Weights of a small GPT-style language model, trained from scratch on English Wikipedia.
Size: 8 layers, 8 heads of 64, MLP 1024 SwiGLU, 37.7M parameters.
Architecture: LayerNorm before each block, rotary positions, no biases in attention or MLP, untied embeddings.
Training: a variant of Muon for these matrices, 4755 steps.
MLP neurons of a small language model. Each row is named by its layer, matrix (gate and up: input weights) and neuron, and shows model dimensions 32-159. Each number is 200 + 20 x the weight over its row's rms, rounded and kept within 0 to 999. A neuron's up and down rows have the sign that makes its largest values positive.
Before each neuron's rows, "fires on" lists the tokens most often at its 100 highest values on Wikipedia text that the model never trained on.

fires on: "(", "—", "– ", "- "
L2.gate339,178,218,193,205,211,215,220,183,211,199,201,212,209,166,177,193,177,230,242,221,202,196,160,201,181,218,187,190,203,198,167,209,213,245,233,212,206,164,192,155,194,202,214,189,203,211,221,174,218,175,203,234,208,183,165,215,210,219,180,178,201,214,220,196,166,161,218,201,182,176,175,191,187,207,221,224,195,216,199,221,192,221,202,221,231,199,180,170,207,169,198,182,207,185,199,220,193,183,210,187,183,216,230,176,227,237,198,158,201,212,181,203,204,178,228,190,179,194,179,227,207,203,205,206,180,210,206,214
L2.up339,196,197,190,183,213,223,206,196,203,206,212,201,222,179,200,182,201,228,216,186,184,186,149,188,200,216,196,190,190,201,174,201,183,232,244,239,200,191,202,182,185,177,221,197,207,189,221,191,234,192,180,251,199,199,223,190,215,219,176,226,197,198,208,168,168,177,237,183,195,186,173,180,201,239,204,224,207,197,204,200,201,208,204,198,262,228,210,212,186,183,168,219,204,187,175,234,226,181,198,196,188,197,246,188,196,223,207,174,201,198,181,192,195,199,202,177,186,175,176,205,189,190,203,198,176,203,201,213

fires on: "place ", "place", "| ", "Date ", "km", "held "
L2.gate315,199,208,210,208,208,211,193,200,203,181,211,189,178,206,237,185,193,202,184,189,220,209,206,254,194,214,174,218,205,177,204,217,166,197,185,184,206,195,197,209,241,208,189,220,202,198,227,166,221,161,177,188,168,195,191,144,209,220,212,226,218,177,213,221,226,240,171,190,211,202,200,198,200,188,209,196,231,204,200,230,199,193,201,213,216,206,207,190,206,215,215,209,216,181,184,201,206,208,188,195,207,183,198,206,184,186,158,194,218,222,197,200,188,216,229,195,207,193,193,185,190,204,190,157,205,199,210,183
L2.up315,160,215,212,199,179,186,186,164,192,179,192,223,227,230,207,182,226,188,173,244,199,236,201,214,191,169,200,183,181,241,198,212,182,215,217,150,175,180,188,184,197,164,159,246,215,212,197,160,222,203,190,170,142,229,159,198,206,251,202,200,216,205,209,191,204,213,172,216,204,222,194,222,225,176,194,181,223,195,202,216,203,179,206,233,197,204,224,185,207,181,228,209,211,213,186,178,251,235,163,218,203,177,198,202,206,187,176,207,223,215,212,224,199,165,190,182,200,182,177,188,171,211,196,204,234,199,179,195

fires on: "| ", "the ", "him ", "back ", "with "
L2.gate395,224,216,197,185,200,183,242,219,221,200,198,223,196,195,194,216,208,200,215,177,190,200,189,181,190,198,204,199,194,184,216,192,258,199,165,240,210,193,211,202,199,214,218,222,202,187,177,170,229,189,182,201,200,194,222,207,210,208,213,230,222,232,195,196,195,201,202,219,189,196,201,196,200,178,222,195,214,187,226,206,171,220,204,201,223,190,198,233,152,236,182,170,181,229,194,178,192,207,196,200,184,186,228,172,179,200,209,222,183,234,213,177,224,166,209,182,214,183,174,209,220,189,169,173,174,154,228,211
L2.up395,211,217,180,179,214,200,234,199,187,225,186,161,179,189,228,183,205,167,222,196,190,202,197,213,171,179,182,209,183,191,215,188,209,196,196,205,238,186,188,232,194,191,205,208,167,194,168,222,251,202,237,185,183,189,189,193,220,184,176,188,191,191,196,206,205,212,199,201,183,196,225,232,215,236,161,203,174,207,200,201,247,191,198,188,217,201,164,210,176,217,182,211,220,186,180,245,205,204,176,222,158,215,176,199,190,195,199,232,162,238,181,199,189,212,169,189,191,184,227,191,222,217,188,191,176,191,186,218

fires on: "H", "N", "An", "born ", "sq ", ": "
L2.gate924,198,230,201,213,192,196,216,155,220,203,203,193,187,215,203,203,209,190,173,191,186,171,213,216,159,180,181,246,226,196,213,182,206,178,195,187,222,220,259,223,227,154,215,181,202,212,211,229,195,190,211,205,206,181,204,187,211,210,185,208,196,175,225,216,196,199,208,192,240,180,207,221,145,223,159,210,217,226,216,202,229,250,221,176,178,231,199,182,241,214,187,209,224,226,176,164,188,191,205,225,206,215,220,194,201,191,183,204,194,233,201,183,187,193,221,185,196,197,197,233,234,184,201,177,205,225,197,195
L2.up924,163,207,218,193,189,190,158,195,168,167,160,177,185,213,160,165,191,193,178,196,204,224,189,177,178,214,216,201,200,215,216,196,193,216,148,203,204,172,217,262,164,218,193,153,180,231,170,179,215,215,193,207,167,224,208,217,179,230,190,203,191,211,206,236,196,177,192,208,193,228,192,198,202,169,195,180,209,214,167,149,203,218,215,184,218,221,163,216,211,212,172,180,240,178,183,215,221,165,202,177,237,215,194,209,188,199,218,208,219,208,203,151,199,217,208,160,205,209,180,194,225,194,198,189,200,202,213,175

fires on: ": ", "- ", "; ", "– ", "–", ", "
L2.gate811,207,212,186,207,212,219,211,190,185,231,219,184,211,204,226,203,186,199,189,211,199,182,193,219,189,218,234,181,172,185,220,234,189,183,218,195,165,211,215,189,230,159,226,231,203,216,193,182,185,188,199,200,204,162,202,182,211,208,204,201,228,205,193,169,196,183,236,183,205,175,213,217,194,210,203,205,216,209,230,239,156,176,256,205,183,220,185,216,217,183,187,188,187,207,236,192,221,195,230,205,207,198,184,170,210,245,176,214,220,209,170,179,219,200,215,225,201,194,164,202,203,207,183,196,207,183,206,224
L2.up811,212,195,219,211,192,184,216,191,190,193,211,215,177,191,195,172,186,206,188,226,198,202,223,185,175,195,182,225,184,230,191,216,177,188,255,225,182,189,201,177,203,180,228,180,161,219,209,202,186,199,222,173,197,213,231,175,239,194,169,200,202,203,202,195,185,190,242,219,221,214,189,179,175,212,225,175,181,222,241,237,154,207,220,221,240,208,201,215,223,191,212,191,214,175,234,169,200,196,218,223,161,168,175,192,192,239,201,192,220,181,204,201,182,207,229,194,190,186,178,210,202,186,161,170,195,195,188,195

fires on: "bl", "en", "ern", "fr", "el"
L2.gate343,217,213,198,198,196,171,209,183,200,208,202,203,222,241,214,166,205,211,182,217,204,215,226,165,200,205,167,173,156,199,215,221,221,173,203,196,172,199,194,185,208,174,194,191,191,217,188,192,192,186,201,163,198,220,173,208,221,250,212,188,202,219,206,205,173,222,191,225,198,170,168,196,228,214,168,185,217,204,232,211,170,204,188,214,198,205,183,230,229,198,203,214,208,222,218,212,227,206,169,201,213,206,198,209,222,208,202,207,179,205,224,194,172,211,202,188,212,213,202,196,199,215,183,207,223,209,182,210
L2.up343,245,152,193,234,205,204,219,188,197,185,159,212,192,206,204,213,209,198,188,203,175,162,197,232,188,202,221,219,184,183,180,228,226,226,196,200,191,174,191,233,200,158,192,208,191,182,205,213,202,182,246,194,188,184,172,174,194,214,146,182,184,198,228,204,174,187,214,215,222,173,176,201,242,211,207,201,182,234,229,232,221,173,220,184,220,194,204,206,184,205,202,197,193,177,184,189,213,192,179,175,183,183,225,217,190,189,183,186,195,191,207,207,196,201,180,226,206,192,215,163,184,157,205,227,213,183,197,173

fires on: "op", "Ex", "ob", "sup", "rop", "con"
L2.gate392,177,188,245,225,171,237,224,200,228,176,210,231,235,176,156,175,226,220,213,163,225,165,196,195,207,223,203,213,178,202,196,207,179,196,207,213,190,255,189,202,233,208,184,204,213,214,210,176,193,185,201,210,189,218,169,192,196,211,202,168,168,198,230,196,234,183,228,187,202,195,175,215,198,167,219,168,212,220,207,241,195,237,196,179,262,253,231,213,214,187,210,207,206,206,186,213,196,191,225,191,214,208,180,228,229,202,182,206,196,173,180,187,241,207,177,213,216,191,199,227,229,208,169,191,196,219,222,208
L2.up392,155,166,202,207,184,177,202,202,230,238,210,239,219,186,198,173,209,212,200,190,183,219,189,189,186,183,176,187,215,209,199,196,176,208,187,209,223,200,195,214,150,208,201,220,223,234,216,193,216,215,217,229,178,200,200,208,173,191,220,222,196,213,222,171,217,245,232,214,230,208,180,195,159,195,215,225,221,226,217,218,179,175,201,224,209,231,214,225,193,178,196,204,183,196,202,180,195,201,199,210,219,204,189,235,195,216,215,211,175,203,199,230,227,198,174,246,213,197,193,200,221,203,188,164,216,202,188,193

fires on: "em", "comm", "Em", "Comm", "M", "sum"
L2.gate9,165,215,213,205,196,196,182,202,222,192,211,202,156,210,181,222,217,179,228,158,189,203,207,213,203,223,220,222,196,219,224,185,209,173,182,212,187,210,190,194,186,177,235,222,204,204,209,202,212,183,204,190,226,233,183,254,212,189,198,232,197,192,211,206,194,215,221,192,169,185,175,186,201,233,181,209,217,210,181,229,216,188,216,197,195,185,223,235,217,188,206,192,202,178,153,205,200,190,193,183,178,211,249,204,189,186,182,222,165,185,198,212,203,180,205,188,192,219,172,211,199,156,176,195,198,207,207,206
L2.up9,228,214,195,199,200,222,203,181,176,224,222,202,147,212,170,168,229,166,193,155,174,215,201,210,190,198,211,208,215,207,215,196,181,181,199,206,194,206,203,196,208,165,240,225,219,187,182,214,251,189,180,193,212,242,190,236,211,214,222,210,179,157,226,211,182,226,203,181,172,204,193,169,189,201,208,202,175,207,217,206,191,184,208,224,156,229,188,226,187,199,184,198,195,174,174,195,172,190,211,186,173,213,237,204,195,167,213,161,185,210,198,194,174,187,180,198,214,192,186,247,199,188,191,184,223,221,202,204

fires on: "of ", "'", "how ", "called ", "for "
L2.gate510,226,174,208,188,177,201,168,215,233,172,202,212,199,196,222,188,236,206,176,189,188,176,221,180,203,205,194,196,208,199,207,232,177,185,182,203,189,213,184,213,199,214,208,205,200,206,183,220,204,216,172,228,173,225,191,194,204,179,196,209,210,213,216,213,214,173,196,213,186,165,165,210,198,196,180,216,179,191,235,195,182,249,244,189,170,173,168,198,195,223,191,181,226,197,199,222,206,208,222,207,150,154,199,185,203,200,243,197,215,205,205,208,199,202,201,214,199,166,177,222,202,193,202,202,183,209,204,219
L2.up510,197,199,220,197,200,180,194,183,219,192,189,189,204,214,216,215,196,198,189,230,171,163,219,244,194,185,214,206,196,190,189,183,211,191,257,197,220,198,209,202,214,173,197,191,233,229,247,217,211,212,227,228,190,196,193,217,205,184,214,207,210,227,205,206,210,232,181,187,245,164,168,187,221,196,217,223,204,196,210,197,179,223,193,148,204,219,179,198,216,229,211,240,173,247,177,216,195,228,186,175,192,193,197,182,203,191,253,212,235,190,166,201,196,220,202,201,195,204,183,213,219,211,186,175,194,194,214,200

fires on: "| ", "ess", "is"
L2.gate148,217,195,197,212,250,182,226,198,215,180,198,194,212,188,161,245,237,214,227,192,231,184,224,239,216,210,211,183,216,161,191,195,242,190,242,173,217,195,187,164,239,196,222,221,217,215,206,150,218,223,193,198,203,216,173,180,220,216,222,215,238,187,174,194,218,200,193,202,192,184,178,181,185,223,186,182,198,206,229,223,178,201,213,213,217,215,178,202,191,207,180,197,207,199,184,209,180,250,227,198,222,165,200,188,208,207,209,177,197,194,192,191,215,196,196,232,212,205,227,168,170,221,195,223,163,154,240,213
L2.up148,198,205,217,243,209,201,167,170,213,186,197,177,196,207,207,223,196,239,216,221,207,219,193,260,233,229,171,212,148,203,210,191,179,188,201,225,223,203,178,194,196,199,204,195,196,231,193,203,194,199,180,206,212,210,185,223,214,240,176,193,224,177,197,204,184,192,231,178,214,183,205,201,206,205,200,194,201,191,172,192,204,198,177,214,235,221,177,204,178,195,205,209,213,232,176,168,218,167,193,219,177,192,237,180,188,191,214,193,191,185,215,200,211,166,194,209,166,189,192,177,211,220,197,192,179,177,174,229

fires on: "(", "ron", "or", "to ", "ar", "-"
L2.gate412,210,208,219,218,197,187,228,209,175,191,176,214,213,172,211,212,223,189,209,192,186,194,173,227,232,195,221,177,204,204,208,191,189,194,232,196,177,190,212,164,205,189,220,160,182,188,211,206,188,212,212,222,193,167,218,238,234,200,160,215,183,239,200,206,175,216,231,195,224,208,195,223,205,223,185,207,193,177,218,209,203,182,176,214,222,205,217,184,203,231,212,205,214,202,207,174,215,180,194,184,187,216,197,235,199,220,177,212,219,153,194,209,191,228,225,190,228,178,215,189,215,168,223,224,200,162,203,203
L2.up412,200,197,213,195,178,181,168,204,205,181,234,205,227,220,233,167,205,217,201,219,182,197,217,202,242,193,183,208,196,230,182,186,215,215,185,202,219,225,204,212,187,200,235,176,174,226,195,189,221,181,216,228,173,236,199,226,219,227,193,217,214,221,197,188,220,186,197,209,220,211,174,184,229,218,194,199,191,230,200,179,211,201,194,205,192,185,213,198,209,224,185,223,187,176,202,214,214,225,151,186,173,216,202,201,195,191,176,186,263,186,200,180,203,224,213,212,205,179,186,202,208,179,224,202,208,169,215,218

fires on: "ed", "of ", "ated", "ed ", "as "
L2.gate779,197,196,207,205,230,212,213,242,201,182,219,224,217,220,219,217,172,194,210,191,223,200,206,219,201,218,191,217,194,211,220,162,212,199,206,234,212,195,196,223,170,230,236,193,201,197,219,168,167,168,182,202,200,188,214,186,224,212,186,227,170,237,238,199,225,225,222,202,184,195,201,184,224,212,221,215,175,172,202,230,187,193,206,197,188,168,216,176,213,143,222,194,183,217,152,232,203,210,191,172,204,209,214,217,226,172,162,193,199,229,207,168,172,222,168,209,177,188,191,199,199,201,185,206,172,205,216,172
L2.up779,216,208,158,220,226,207,224,175,180,235,208,214,198,209,226,223,206,207,199,196,189,182,195,203,215,202,222,191,191,195,184,192,243,178,171,195,217,180,222,200,165,237,226,196,180,204,161,186,149,192,234,173,215,192,162,184,192,224,201,215,162,244,156,200,198,206,190,181,202,194,231,158,213,227,189,175,196,215,219,199,213,239,188,218,179,226,192,205,202,223,194,198,200,174,202,179,182,216,129,235,208,192,224,177,185,192,218,219,177,186,222,198,186,218,185,186,209,222,223,197,209,167,226,199,209,211,194,212